python train.py --num_key_value_heads=3 --hidden_act="geglu" --positions="rope" --rope_theta=1480.0 --qk_norm=false --init_std_qkv=0.0396 --init_std_up=0.0396 --max_grad_norm=2.0 --final_lr_fraction=0.0 --max_seq_len=512 --doc_mask=true --max_steps=14832 --dataset="wikipedia_en"
MLP neurons of a small language model. Each row is named by its layer, matrix (gate and up: input weights; down: output weights) and neuron, and shows model dimensions 32-159. Each number is 128 + 24 x the weight over its row's rms, rounded and kept within 0 to 255. Numbers have three digits each. A neuron's up and down rows have the sign that makes its largest values positive.
After each neuron's rows, "fires after" lists the tokens most often just before its 100 highest values on Wikipedia text that the model never trained on; "fires before" lists the tokens most often just after its 100 highest values on Wikipedia text that the model never trained on.

L6.gate169:120082132137141165137162090158156138122125147101120163107149117106118111133135143120166135134130133119113111135115123131123088130119190139115136189116116153151144126134122099156122107112150119158158130205183147120137139114158151146102147143164158128106193195083155097092095145127122089152129118136144118127113131130118120110107134116098136131112142127151137144133151146100109109121143
L6.up169:090110145115164132153099153118157125141136141129123099118148115119109116072130122187129127123113129124117093132136136118139104093113125166096139142129140126095097141126148107115125141098159164112172098123143100104171132116135129165107122167125128172094173175131085118105114085122133060122091128138141106132159108129155145143146153133122103148117130083134122154137114085129109109180179
L6.down169:104126151193136124140132141117147108134140103121159112133154154170111080115090159087114105136081133116130106151135098100106187147158138129121165146133146112162135137175122119137081105119152130153097146135144174168115089139174151136129136059123137139136131152145142141153091116104158119150165129138143159125123130142100128107143093124119158114118085155099122115122128109132133132110079
fires after: ".", "s.", " ===", "===", "==", ")."
fires before: "\n", "-"

L9.gate476:159117077074120159125151132110094088173140155139180114126130131086128101132118147111129139159160155145165164185146131124128106117146148117054133154135158130165102116097129114161106138098136116173138131128131137106111161141108141108075138097148148139115145120180087075127127143143126152109105149115066100130124132137117119106164103159117130137114136136104139091108095163149113129126125
L9.up476:109126131160098110124115115163116156134125118136099091152132153167122114121123143145146070113127112117144100118136133060159132089155034164089127132147131135071118110158111135102133114106131120120156128148121137114116158188118143118088088161151159144133146112107121146143152120100124127116110134098147147120178088117144098110134172126170107164109162123152103142144114108122117110134131
L9.down476:151130150129115079130162128130146136132164154108090077121124132091131141119099178133174188102109146142116128145112144122098121177128129116121139122134113150107132147113135144115153131173130133104124185109131124132114100131101113181094099161107112147134181136120111145103117124096126142165130120160170113106142115147155117110086134159103104124109092145139126161133176155149109129196106
fires after: " |", "|", "-", "tt"
fires before: " |", " were", " of", "s:", ":"

L6.gate484:090119098119119144126106126153109113112149126065126123114134159185132117105115099138135139154118091103076114169130139103115111156129130173120120109075172118175112105134150128128103082100148138099102125132183156107097148138123159128113096075161084138113131154146141137156141106133114086134120126148101113116115098132095145112150121123107125157123092117105107077130111089108107119125127
L6.up484:119091131149176143156087145075155144118126133121141111125156103129168104127165128128137120148143126128120134125195104164091089138140137157137114147148098152144143160150155145127107150140094154114140114170102083073108133096159108145109138199070145124114160096098131148154090148127121100144158097124088117148115153116104163143087162121119105123097149109131140096104082177138128096144151
L6.down484:121157147135070127142155152148128154108131114130109125157109187135100109121114113131103108118094141133138084141132133124134103162169125142099123108116143131136109149121135136126087109108132100147132132111143156092104119117116124146133112113150118138085114250162134108187141138118113082123087130130105125144118102135136098087143119126133134137132114141134141120166153117114151164148103
fires after: ".", "s."
fires before: "\n", "-"

L2.gate44:114107119118126171177135092093115073150116143127116129130106111091134101173104125166119105125147170140116127128171154129115111101131127141141131162130122131146070120168171105133161186143103114131135145110109102158128169161122126078106149137171148103146115084104136135142126122098132109145106118108112108130119150136127144145132145104131119064145083148098151127111168112121120166148160
L2.up44:145140118128137147145119119150145120155135139120098118130158141075088132110110121160174112134158103101131100165124132084123118125165124159118137165086102145141157132112110110113133123142135133121136168084115112156124128141174145125126166129104105137091147098127103164096125145152146079105107157147113105091103140061126143170149147168103134109128121142116129123117128123142125185140152
L2.down44:142141129107096125123106152101093082142132123113130136132104099153143097159139103138129122128112155135083107121140138128137138165121115135127141130163142098182112140146131168130158149156129087114086150161132169113149180147152075127159124149141078124145129098144156112143116073109156133120092094118112141139109132162142142149148112087116116095130120148108172159114147153130168163145109
fires after: " ", " 0"
fires before: "\n", " ", " Capital"

L2.gate21:109167099089114118144139148150107157111130161142120095104134092161117122128131081139092128172128082136137138117136106083134125139109142122133095132151122107126099136170125154177118135118120115174099159115110130143085138177115139127123127154103144136149193133114109124142167130129131084083127125134158094110130136123166138130187164136156138125142074120101152166124139059101110142103161
L2.up21:145159144130119107144100111154087133119156116144108167122116114172092132163140119096148157166118130140137118138151195115120132157120114115163110171085091126174119131123110117132128120155138118165112129137116131131071130108109095173141144152068140172111142083146125151135130163139120108097151096144099133069151117127170089131093116129146093144123110137104128114109108085173118080121111
L2.down21:159129185148092125131110128115152109101152119112129142129137168105118143151096143114126155112118138139075153086076104167171117115176083118118106075126162154115151063150115161113117142119141143132163142074132158102127150163138138127143179100120157112133102155129149180128128096147153118154152133170108128163103101140112141125104107141131153135138148165150110139100109126108117119141147
fires after: " |", ";"
fires before: "|", "-", "\n"

L9.gate409:098118117139102147141066111104127127102143110116193129121112120143095129149146134093144167130143203135101129153131114147152108170132163108131133168146132068100130154130118114122073123097113090139135142152135101104124133127131163100105096142129074129118116144154138150139131125112093127135095138085109147177121082167184099141135129128127123103106118157121090138159141107119124136148115
L9.up409:104150145171110164131149136182110120089104139138122136139128137092156149085122109147122145176151163132139119094134126132125177113121148173112121166168138106154150138116110110169146148069138145107147142149107095128107124132127101108132151085180128121143146136153114137164093126136147150117152147153136159133152124051126130095151123156132141143121131119142147125151115104119148142091109
L9.down409:122140148134129131148117108129081155120171136109125136130122106117115159127134113146133166112124141158134139144130177119173087166105119121136147115154138125092123119133117127089096121094140177145097153092149119100136080102101141119159061126109116130122125146127123116141136073126116149137117126115098139133132154131135142117102147084129128080149117152231159147135130121083125166124121
fires after: "|", " |", "-"
fires before: " |"

L6.gate385:122117115129155159171144103095141149130138139130117134162175166092124121111109141135120115123164120140123113137127130164131098148184151133162164132093118136118093164130115131132126134106152106107167116150128140077121124099168146142104130136145101149103193113143125127122133147122150112183110094135145116127086102187105158127103170140097104145099142090123153085155152138093158087084107
L6.up385:149121159093099175204130129101136165116130134165126117131170160111138118123104149110118125146123130149124123159120142147119123154148168124129184143114128157114129159118125151120131171101128101119122126118111156097124116107164136126128135127144104143096177136150139105114109157129139143189102103110090143126117102117096118112127132108082109139080141044127148093124123133102172106093083
L6.down385:122105122128153152092117119097135199117137119146125143131165167101120094143107144133120140139118109113133124126123110183147127161186160156131147132127129131171145138117137135146100100076139089104162097138090165093134143128136136138121255147021120153082142123127123114143111143116103074151109118127116121128142107126133139146114141145109126158117108109133143099165076152122115113103099
fires after: ".", "s.", ").", ".\""
fires before: "\n", "-"

L6.gate242:121094130105134166124154137130131097135185130111157107126144164095137109145144133142172134134150129166110135124145157130127152144109195146134159149156128129113132134144109181120118128126155146127140140127147169097135190140114121132092143167155067173118151171170155107148120146111170129181166113095162152125121143152117136122099135137115131118067110130104169116124171125143130106100124
L6.up242:137138118134131129129115118074106097166116116129108155145164155134160113120087142146119130146127143111120119130119125153084111117166116157166118146089141143105113186157121070107157115151116099135104140132121100095128119116174123111119180129087137127071159131101150141094154161128127134137148126118106111132130145159142168132117181106113134129093148101149128121101156086104193099095130
L6.down242:105100148173139098126141127145172111144129108114123083162140158128146109140155120141132142138118112137061109164078072080134129138163149156133144141126171083113118139139098160102103113109108114134163124084131113106116147081109134151113134145132148147131148137076165119132147119128128092121088122137106117087110148122120128105118115147137135113100131154129173121151168160133142097085155
fires after: ".", "s.", ").", ".\""
fires before: "\n", "-"

L6.gate151:136083168129123152197147128120119155128128114113111125180131151134146105135121109141132129102135160158102115131141134106120094108158158138165183118106106132130078127163162141127095146121119114106127128108093132116122188130167160131110094135171123150079150142126173098146120161175130129181154113098084096106103103120122130110092140144113118125101147163103146116108113152113154124074120
L6.up151:098134104111155153138119184072161150131137126147113111163191118128160113128129123116119079150097118083118127117155139165098118169135133131139123164118137129142122165122084115095124085123128122119109149153128173097131073104161124139090172124132126132071160140135113113148129152108098129158107090121160159132112117157115172130085131100081077118091150062119182104098156107105166105102110
L6.down151:098121175127124138132122115130124126119136123104156137130116139120126099117081146151143128100111135126092097134103109133131115151171098166115111159131151131107125136143175108117138118090132100146128136099127126095129160078121144147122255109078136099091130199137157146124118108083100102161081113155091100078136123136130127095145158138128142144136118118140133076150109128121125135111107
fires after: ".", "s.", ")."
fires before: "\n", "-"

L4.gate191:117130085136116112094090131125138125113127127144073130137159140173139116108163070119114142129165093093149178111144111154119180127143116160147100106127179168104070110197084169118153119134132132114109126139149151154136122119149131151142135136118146140104142089137109160114145114123131089116133133154146150075110153121116144105154131123083087151132114103129110128141144099107112154134129
L4.up191:102078114082099104081130117151149114114098152135090124110134124170111184126122099137149126110148094108145205140144107159103178136141134153140092106096145160127076068164095150142119120119140126124108146150149159125132112120156128125168131127122139151131135119132100159158108123153144114115141105116105149097098184099079125137152131139113125163143099144116122119108094115109149156122136
L4.down191:155069158102080131141163099130158110117154139141166131141110131095102149111144140160134198135130157121099164121110147104173110127128110093150112146136129162134111087139102122146131169148154134114168164127136140126086122121146132091138152125154171115150131134088130139141122135140140086106129127106119127129122109115144067088099104139154141142142130160155143133132131118121133151062094
fires after: " |", "|---|---|---|---|", "|---|---|---|---|---|", "-gen"
fires before: "|", "-", ","

L10.gate296:165131139117171111137112142112083141174164144129108167137130148104123119136117162111130149102100144144098116120125110100112143117132125135111184156147137121094138132115115139126169130179119128126168144114154175140128192145175105156083144117143116123130111118127146131111149129133112158175077126161148114091137098095134140154136146141111108131120091124127159129165161135108111116111088
L10.up296:158144166116135151133082118152157129140142130110126134089113125114088145099162146141107161133127170125114092157153149128115132115103142149133169114130110157126130139116136112163122136097117133191159105120147118157118099092104174154150194153148144176139163133173119150146155084127129107107143084132112071130110110140148157117111187158150115134142108127106098155155132105114114127121121
L10.down296:134152149100151141153144120141118149116149142142090133170165134128130129161088154093133142103135090146121088135153112099096136110186166142115152155114144150155138104134088126091120111127161127119119144152143144113098153126139119135142243119210118096122093100114141087123131106115119097117096103132129116101130133142137117118187112105130092110162128139138135127110119135123159121109137
fires after: " |", "|", ";"
fires before: " |", ";", "tt"

L10.gate353:105114079138108135152081116096134136114118137124144101158145138098094108144144089139121129095124120096150147126143126133117117149178173140124122105147106116087103128122091141138131098133115143138137121140170115182110104114172108101124137135115128124125106132132147081129140089135121149159135105146124135106148089083157136160098133133099131147122084146111115140142137104094134104131173
L10.up353:125106158140129128171174143160145157147150074128103127147114173124116158138148137127141167123152135104175168107119128131146121138136156105159162167131117097146126139131148122159157114120154126134127184115145111117104095149119118142147120121142140144132146132143179145163099095136129104119114159140159142125143095120150105085093109119076136126146167124131130128205128104141125137115136
L10.down353:157142140095150162141116138068141118133095149126137110137104139144126159111116087121161139094122146155134111150138115127096152122159119147110121096150135148106157106104113101108121116174072151131138111097165096139122116108123108123079017133140087119093103111122144109126161087157141145172075096118111139120125131127130129126125120140128116149145121133143138109104157109109154159097157
fires after: " |", " the", "|"
fires before: " |", "ad"

L10.gate286:117162092144146117116119112079131160127145158093087101099133093118102108123122132175076126093123140120098126157101143077129096123167149122137134103101059143072134102090138129143083094076136121134129122134143119133141156092158144076115107089122095183120140107135146129169089124155142138110100140174138117121118119118129123150129131106113139137180089149139127116109108102140132141113167
L10.up286:156144155154159116100120060136139070090128137087122063127089096121112126134110169145136104110148149106107144109105130141144111143121085125119166183121108138104137069130116143157086112144133100153154107130135135132118098108124106106145165135111093133146126137143156123105143209122159165147106120109181130113161097136121080145149142135139116132127090139137101124138104126131170097120145
L10.down286:127200147102133125142159117121067187099104122099126151130175121139153089170143142130104123139122119116121095133152127116139158128093178129097142131156124146074123135129136163096162164074150151149146156122086127142132155106126116153111114117136153152136181119117106168130114103124145131117122126140132137111106161143141116128136087128127144130092121136139155125106164146111086109138153
fires after: " |", "|"
fires before: " |"

L9.gate233:127069137168114081113115147147115140114110128099118150159139141146109079133099159150112124108099096087125095107148091164159122111143098143166133163120154104162096133107140130138128140165127169118157128140129123156087094154139154097145113109168132122151142162148094154132116115094113156130140135179130121109104140141130142170120093124091146090107125155145141127112150124111120171113116
L9.up233:121101099123097147097074152097114105132128122130170080149154162108126097146145139088079136158132137168136114109105124081165171132150088177103100131166108150126105138150124143150113112129105091165142137113188142124143104098147135126136139120123110162117130122114143089132120109122158148142144140152152133137113153124156143147128126131096115079130156113133147118134107141069128105097181
L9.down233:127104135145163124114137137066127154142130092135105132120137136150138137114165163148159117124139122117054112081098132095160140138171168098129111126116117114159120115104119099069130133109102112143116138126106124114130132135137123155154151121091124148114153102148131177119145117140128084045122126139115131117135108142165114157090099091105091142082159137153110149114151090129112118147178
fires after: " |", "\n", " 2023"
fires before: "|", "Al", "\n", "American"

L10.gate34:162134093077136137143129170123123106171123127118148113139139145055117135121137158169109143150124127106119166128102160079093121110125142185161151099083101150119123120148128125154107125118147090102150092121145140122110134132136129125136100161121136169141137136153128178126094128064106147173112120111100134151127122175122115163082149146111108176113097128130097172132069143127126126092156
L10.up34:122148120106125101150114128117139113175127120115149135117152069116102123122097120135168135155114154091106101167173081142144120108107155169104131129167140117141111134101129157142097134099121131149128126078166113102170140137119153129087141120139164127161102122119112148116149120126156120173162151138082124105115135146121161140137185153145114105062088159124167153145153129134158157099107
L10.down34:075143176137122101145106118128192132145103193136111139128119133133103092116136125125101094136105104182131096133158157149114100120136168138128161204148103122169157134091088151113087119086092150160160120192121102116087147130142070105152131119132118098105115138142170148104138127172121158128138109121139129125110132112129139088123161129134150097184121113132161119147121087129092097123118
fires after: " |", "|"
fires before: " |"

L9.gate118:130101127135141107088132083129129096129105118135109139141179145099103073143144145142131190119169198115094111122143157144149156150115112140124087086118120134159131084113140116131109145110152113164121098152131104159114140085107122109140130101131140169118110150147115114128149112117115142160117142113099175108141142148090100105113085161145135160150071134133148141137108131153120097169057
L9.up118:117121112120115131109140131123170127125138146153142151110114133169144139115154159196145155161147161156156188088160140115131179111070115160124133132186113102129136144107114171101091139127137130097099101134129106132125105147099132115125135120145118144133128148109111075123101140141156121147127170123122168113177115142130096094106108137141146135119140101144136111131166164091132146190111
L9.down118:120114125135131136135152130089138095106124138118149143089098145148172138146115129146149120102126112128192117136171107109131140085108083123118095139158133116126115115130150096145063166136149100124110127108159164174118143105086126099127079164156137155132129083120131126130110113163124135178116140118108163116154131176101135174112069124116140123146144099138092106164152134124164102130095
fires after: "|", " |", "\n", " s"
fires before: " |"

L2.gate383:158148114155118138172139167122133168129142147135144121157105137152114155132086136093158127133175144115087120141150121125108202137159111175151132141186147124178155142137096118097124110132140094172123144163122138142091113114122123119153100152120155092154170132149129128121118141107169121153119092114123104110134143109134110141128160080137137116113097158120139147152127106127120150122143
L2.up383:146140106134144117100113124123105130146160103135150132153138119141116102140126164120184128104125139139151112101146151148125138129176145111113101134111111140148104139102135116111105180149142137176168109158148170118115116150089109065119147124146116129127154096133098144124091120115141133151132137137124164115131124120123085117145185134098117107097104181093152119151135145082109178143202
L2.down383:084116158123102107103138126121143112119127107167113131131132134107118151144134067132054118169108143158102143091136124109151071137120100166153123111087163129134104125128138118125152143123104133077116131115107135122142135131130101164159095139136130165148096165144115105121124106131105131111158124151164107153140165161133164143114072134143146169143165090152117157089150152160115104111110
fires after: " |", "|---|---|---|---|---|---|"
fires before: "|", "\n", "-", "|---|---|---|---|---|---|"

L3.gate226:106112108136101085109142097148106104114143111115139107110105108146151128107123131152146156119179095132124122121109109110136102142135127206110084149097139120133106161131135099125158133121162175111096103144122129146107106142064147105134096153123141106130187152136085125119155099132122096098124119142149069123105117119179115114096090161144096138121113122132137106089113125152113118157179
L3.up226:131145099146197119118134128114128116118126175143122112108127151148107126127134118147157165131161121159126116110148154131127170141106122159134114137123111147161111122148119102157071138128159155138098174145155152075140122122126089118121166115111170133175165090133121098110117109099141119111118154127157132111147154154146147067109113131117113128133126158121109128134113094101153129104123
L3.down226:107103171112088124154134101104137124141169139090152163117144121168131139146120145130143171137141150121099164132146133134131115137139098123096109128167219158164118090116137125129141152109124181117153125117141111117131146176085132142165133124109120107139101136118144148156147110167158060112150141161111126122140150124114073091111103116117148138130110141149140092122084157133141091171120
fires after: " |"
fires before: "|", "|---|---|---|---|---|", "|---|---|---|---|"

L6.gate132:104099136106138165169142143097151112122121133162124123134184162116120095110110160117118117146154138134121099147174129139103127126165148137125166120108121154126095158119114139120141158109125129112136144163140136096142147102153145148140128115126105132092185143124138115096136155110152155182111086092137125139130120137090180137125161093077093163099156063111135114142164111105166111080109
L6.up132:127113132122119174163105138112119149133137148142110116146190187119128110121085139107129122131147113146126108154138139155127113138159172139165168155109147146137091156141119121109128169130146111110140134132128146078134143080163129124124133119120097137122164145118139140128105164137149120164101100134136135110113099149119162129115124100083111148099154092116158070128156157102206091085093
L6.down132:090119143148127150105137151092122125103130141128140092141130185127144109133092131114120114115117141122037116115124097159118087132189175163117147118117136137142119127152118116127120111115154089113113140150139145078138119111146128138095210165064112101088141212117146117128121121101100113111135128123120117104113086138113148137096134138137125113091114144113132087121159149123134116076103
fires after: ".", "s.", ").", ".\""
fires before: "\n", "-"

L6.gate121:137140119129113114116141136116138172174118113155095101107176138121148130131118153146112132178091143137132143164137096161097133159159118122123121120130113129106112191098105109070133165115147103113109110097114114095138145105135097101163151128110130139127126148135146150096140121110131116140117146125096103067119108143125160091121142153108133173076105101139112118134163178103137143125155
L6.up121:156103080079137163113080136152117148143112108143109124115172158135140108110124146125095104110125137137102190145143160121124144113115171145105165122096127135127086145112113146129132144146122114062101112166099134099094155144154127148092160164131139167098107172136124115108139173115110127114153127088126088147137088104122185134112094116127099082135126150154170147139115171150121118103130
L6.down121:128130165139123103130193106099117115095148138122191113101087148148129126132117151124163158135107151100084086096118086157157140166118128142142126124108126158169150100134130115153125112082136125140158161086162134120126131119116120113122191117082104091169134153127130162132092109151137127092085141118130135086129140122170097090124151123156119124124124121109112085122132097174113113147113
fires after: ".", "s.", ").", ")"
fires before: "\n", "-"

L10.gate124:102145119137125149114096129136107128140113116132117160162157120147126161091156139103139170132165135130085114099116166111076130128172143142104102140137095147130138086151090109168128095109097125117207103083099149138115124146104129122128119138119091167101142137105117164109117152098150112185118140121157094125171080120119161144095128133132098142134105137145119159156148086118139108128145
L10.up124:151131110114130098132114119107122132120143140112124098141128113114135116083170124130142109096094162090097142173133132182147141081153138132129099139094136148092118110093065165136139123131104122130102154145143132095147151083113115145100129099147088145093087111159165148100098145109156138173117134102178112117146119085157132128117159176116152137119126167122081145162131142107128100144135
L10.down124:124133165170151102125112141173125119121134093146151131157129146126119155109097120137152107149135102146139121146138147146095105087155170127099121130118102143143124105112085155109114099103104136107121122135124065177116154090120105097113136173156124147116130114173137150127156106188165111170117134113109126103137085116161142082150152109140152086108100148148147086164147119131141102120125
fires after: "|", " |"
fires before: " |"

L10.gate107:090061155125119104112125089110164125151134127130084154157174115118138107123119133095111137123111118141153141132144148138139125109166110146105081126101113108127126124128130146133144096149100092162149179131127148142122100125110119141157097144129123103165156119163147099129149116155117081180107124148109127124121069121129105102144115119104143126165121114138225139099106143123109131102156
L10.up107:162150144147118071161119111137120156140137110117111127149181163130114126169114108123148129138117122135138147143100141126118126117124132129136145193136119135167156114131081145159126136134127109142151152099116122111109153157168152124132111108113088088184141111138108151111125161139113141143128177115159124128149122132135170159106128134073129088114131120175141128150098131115155125099109
L10.down107:099178184147136132136145150079123141144105154092146142127150121140139135149125165152145148127126065132124081088110127076103093131166105150168108110139116112148111080133199106094113133116178125168111149153133100107143103097134107164120140126136151135116113169116109114120090115147112164160103133138097122137157123120142098120111146114105127128134094141116136166093164167108145136124110
fires after: " =", " a", "\n", " /", " |"
fires before: "\n", " of", " in", " |"

L10.gate177:105120128146110133103128096129117108137141137125135149100139144101133098120099122119132123140097181123133144112097077083137114105075114164162091100120128089121126118178123129157087083143139102089157161127137158106110132097092110093112148101178118182123163137156096077090103119140137092118127122110090153082107087128138111134130154163160120124115116107141152170118134131106117112102125
L10.up177:136153124105106175115127131128147102103138091131158125125179137090144121105097143132102102135062160121116147164107121112107132076072147131130085111097130122141115169120116084156149125103127128135108147151104139061120151117134145080126121125159149101165126146129115118157098118117138097138115133085128135103125172149137099104104139121122127104173092128142142113119151131129155131053119
L10.down177:134133129170149108145138099145127152088130155125166121122148098129110129059108108146117166105126084139160125105116126158115159081146133144157124133128106109129092147121155130121118093134130120130121123137114100132170149103132190121144113128087077134145123123120132180179130137125135195115163123133127086121100114102153083108104138118164099150110160157113153161117115130115178104137115
fires after: " |", "|"
fires before: " |"

L6.gate133:080107124117149173156121131062091120110174138118099112152159190129112122135096145129115097089118092127080157125124145128122147120145156159101178143152114147120089172118105155109152141112145130110103167159124150086122139100165106134121125154151105135105166120144182130118153148150125110119124113122126105111149107118109123120105149137129126128065127116125138113139167157096135128088105
L6.up133:136094137146162152069139166137137120127158120144111094119168179109134137116115135137132112155139152103106114103150123131072112141161171175127187134136158128112145147111100149119104140120142180078104116173127136120131171081168148121137177107131117142067167116104105118116099144105131135111119137138139126113095089136117151134142156103126135146112131110115149081137112135101171097104087
L6.down133:117142130127144133112124164108110126144113097110151114130114171125132125100161150150093113099117111142049113109088132116154125117132186135125148097154147165111109157151089124142124127127150121120142135106124118086117113127144137121164239137139113151113110167123109101111122139111111105073157114130105108109137099106135146130118116127146109110095103105113108114124144164096100117110090
fires after: ".", "s.", ")."
fires before: "\n", "-"

L2.gate455:128102111124151137162132085107117095097120113164083155160105127128113187141085104120089126100134169106091125156139170170106110080142128117144099151123139115143158150118134127131109113139150129141079114116124107139107102140112123118145137117138123146151082092118134156108149147135132107109111159133137160123165152116155180177079118151135103124140120153122099125118131115097111127107166
L2.up455:153130137172158104091118099114122084147152118133109183146111160141113134134127090122110166109134134130136138170132149083095128148180099104138095095148147106125140102109093095103148109107105159136138123151132121135113119094078135093137138149162120144109111089140118107170119051097126116108092150129159157150090162105139106166148159164130154154104109141141108151139167111124110116165110
L2.down455:132120118089121135124084122169141141134131123137151108128141101150139091151099125127139118126143118129135099113141122133141114133073134158077142107142102156133092133148122145104123118148106112119138141145150159106165133123119125150080142138126118118137138165109170164112163157122116093138147100128113100069151134127137127145097064069104106100154160126122110143145143136120163146123154
fires after: " ", " Swing"
fires before: "\n", " ", " 2,"

L9.gate221:105158106117162103153110119121093102114160114134134137122111122118106162141145171056125149118111131135099139166107133138123141122153137144148102079123069146160147148139171101150106135153172139134201155114080120144116127110136162126148083146146087147098116172111125116142152107146120142150143117150079127146086158147131140121118123196129135133178106119123140132139146070130109118127128
L9.up221:094163131149153118151122133086157163097111111145108167140139114137117109128081166139099123106104106153132138117150118104131124149094131097137089130146119147140166170093068172132138165144116102131153135104113149136098140128087160111143123095151109102140187147106132106119180090093123171122111125073093092101139169152139103176167135148130134108128123136121112136111135118125109124097112
L9.down221:090135150135120140135142113155148157151095161132144102134133135118127080180137160154140173166147094100129117127128112134123169109104112133126116143152111122142147126109130147150128098127143126135122105130111119141138088149125143138126181126102127154148132161128160138151143148109140135185075155131161140135125152136183152129118098073152124083111085096123114142124118090106129122147123
fires after: " |", "|", " Total", " High", " Candidate"
fires before: " |", " Votes"

L9.gate347:114112111121116110123125116100103114146133127117151108128133096118075144101116157192168127094171128097097154146123124108151157161129142110180126103149125119116147129140066128172148061087159120121123146159149118166139099128145128131135109134148120143108132135111121172119097151086171104130137139156123072122111127166162124096133103146117132148146124145167184137122120092093152135136124
L9.up347:099119103120084080123097142115122160138135109099151123099148099116126132180090147210148095120119144089094175131150158161143147134115127118150145111143137117124142106115055124182136081107144121147133160126163139156118113114140120132155122125123129140126116193134141140111071124123194128128139141164096096157113130122187119140131114147141123150084096157154145140118115109102164100108141
L9.down347:165150121138116128126148163135119174099092173120123135104138145130135138158107119140157100169140165170110128120137212121118125102131149169143146126172106142155122121145169125170117114155158114130125120116143109103123130136111132139153118108153131174110126114126188114141106115113172113169150107135105095155122124131123136133121102120159106151104130139159119105118126124162078100070107
fires after: " |", "|", " the", "ed", "\n"
fires before: " |", " /", "\n"

L2.gate472:133140143124112153150153115125154082137163118106157127132123089191200155115142083116109086124129143118147119142155125138130157142125098113154149119146108144126108099129122097120089147125110126133110083118102119127127112121098121139112124127134130135115089105128127137091116148088074121117102139106116172062153153098068156132145151153138124124159078125091131157129135143146162138118149
L2.up472:148146118114084141165142113147115163100142128117123160136136134159141158137172134119117125105141140125177143105128137086117137122154125104162120132137117120142042099118111117123102124172117108132099101137112145128139138143090116124131144177161122127143089106136141135164094108112150141120119127086122129114160152075115145162139141095131125121169104129083118151130145117148141118131131
L2.down472:132106137135137117137095149119077145113155136115102134141121126101079131069164128138104128107125089130123144125099110086097085111150135117117119186141085144140103086089110159140124124119108113125143112111157155141084126150141106121120139116143126140101133168169155167109155135138177120137090152142133136149122096100213096133115132111110118143136128160158118097155091109141116145098133
fires after: " |"
fires before: " |"

L6.gate197:116141148164107131181119178107143141140153106109146107163127155132113107133099109124088134125113123127119115104144102086122150140113173109148134139118095118119130108133170117081143104140155133127104144103065113085119122092177164153111097143135132101093122130112117129098143157103131115126115127168101115078124188107165122093098145146111110102130143129145161090168180134103174117128121
L6.up197:146144069129129155100135143112127122107104137104117141107110152109178112120174145102103085115108124113104126126162134112126096090098138115138152142143098154132099148131097181132142138136074124088122150143125124093114136140127143126119194106069133112091127159131155130156098161116128142154093132139136155128144089117109154081104115105098121097129185117090170115130060089173124140107137
L6.down197:126122155155130146140123121160113148109126138124134132115142171134147142135115126146120128132091162139099129123085117132112144155176185142103121119118133122114129145128135126136149132093162082108115140109109141128141144148141138113141255126139143139123082149113159122120153110081109109138154131171120102109115093147122136095124139121142169119119128155123086052143118148125124145121102
fires after: ".", "s.", ")."
fires before: "\n"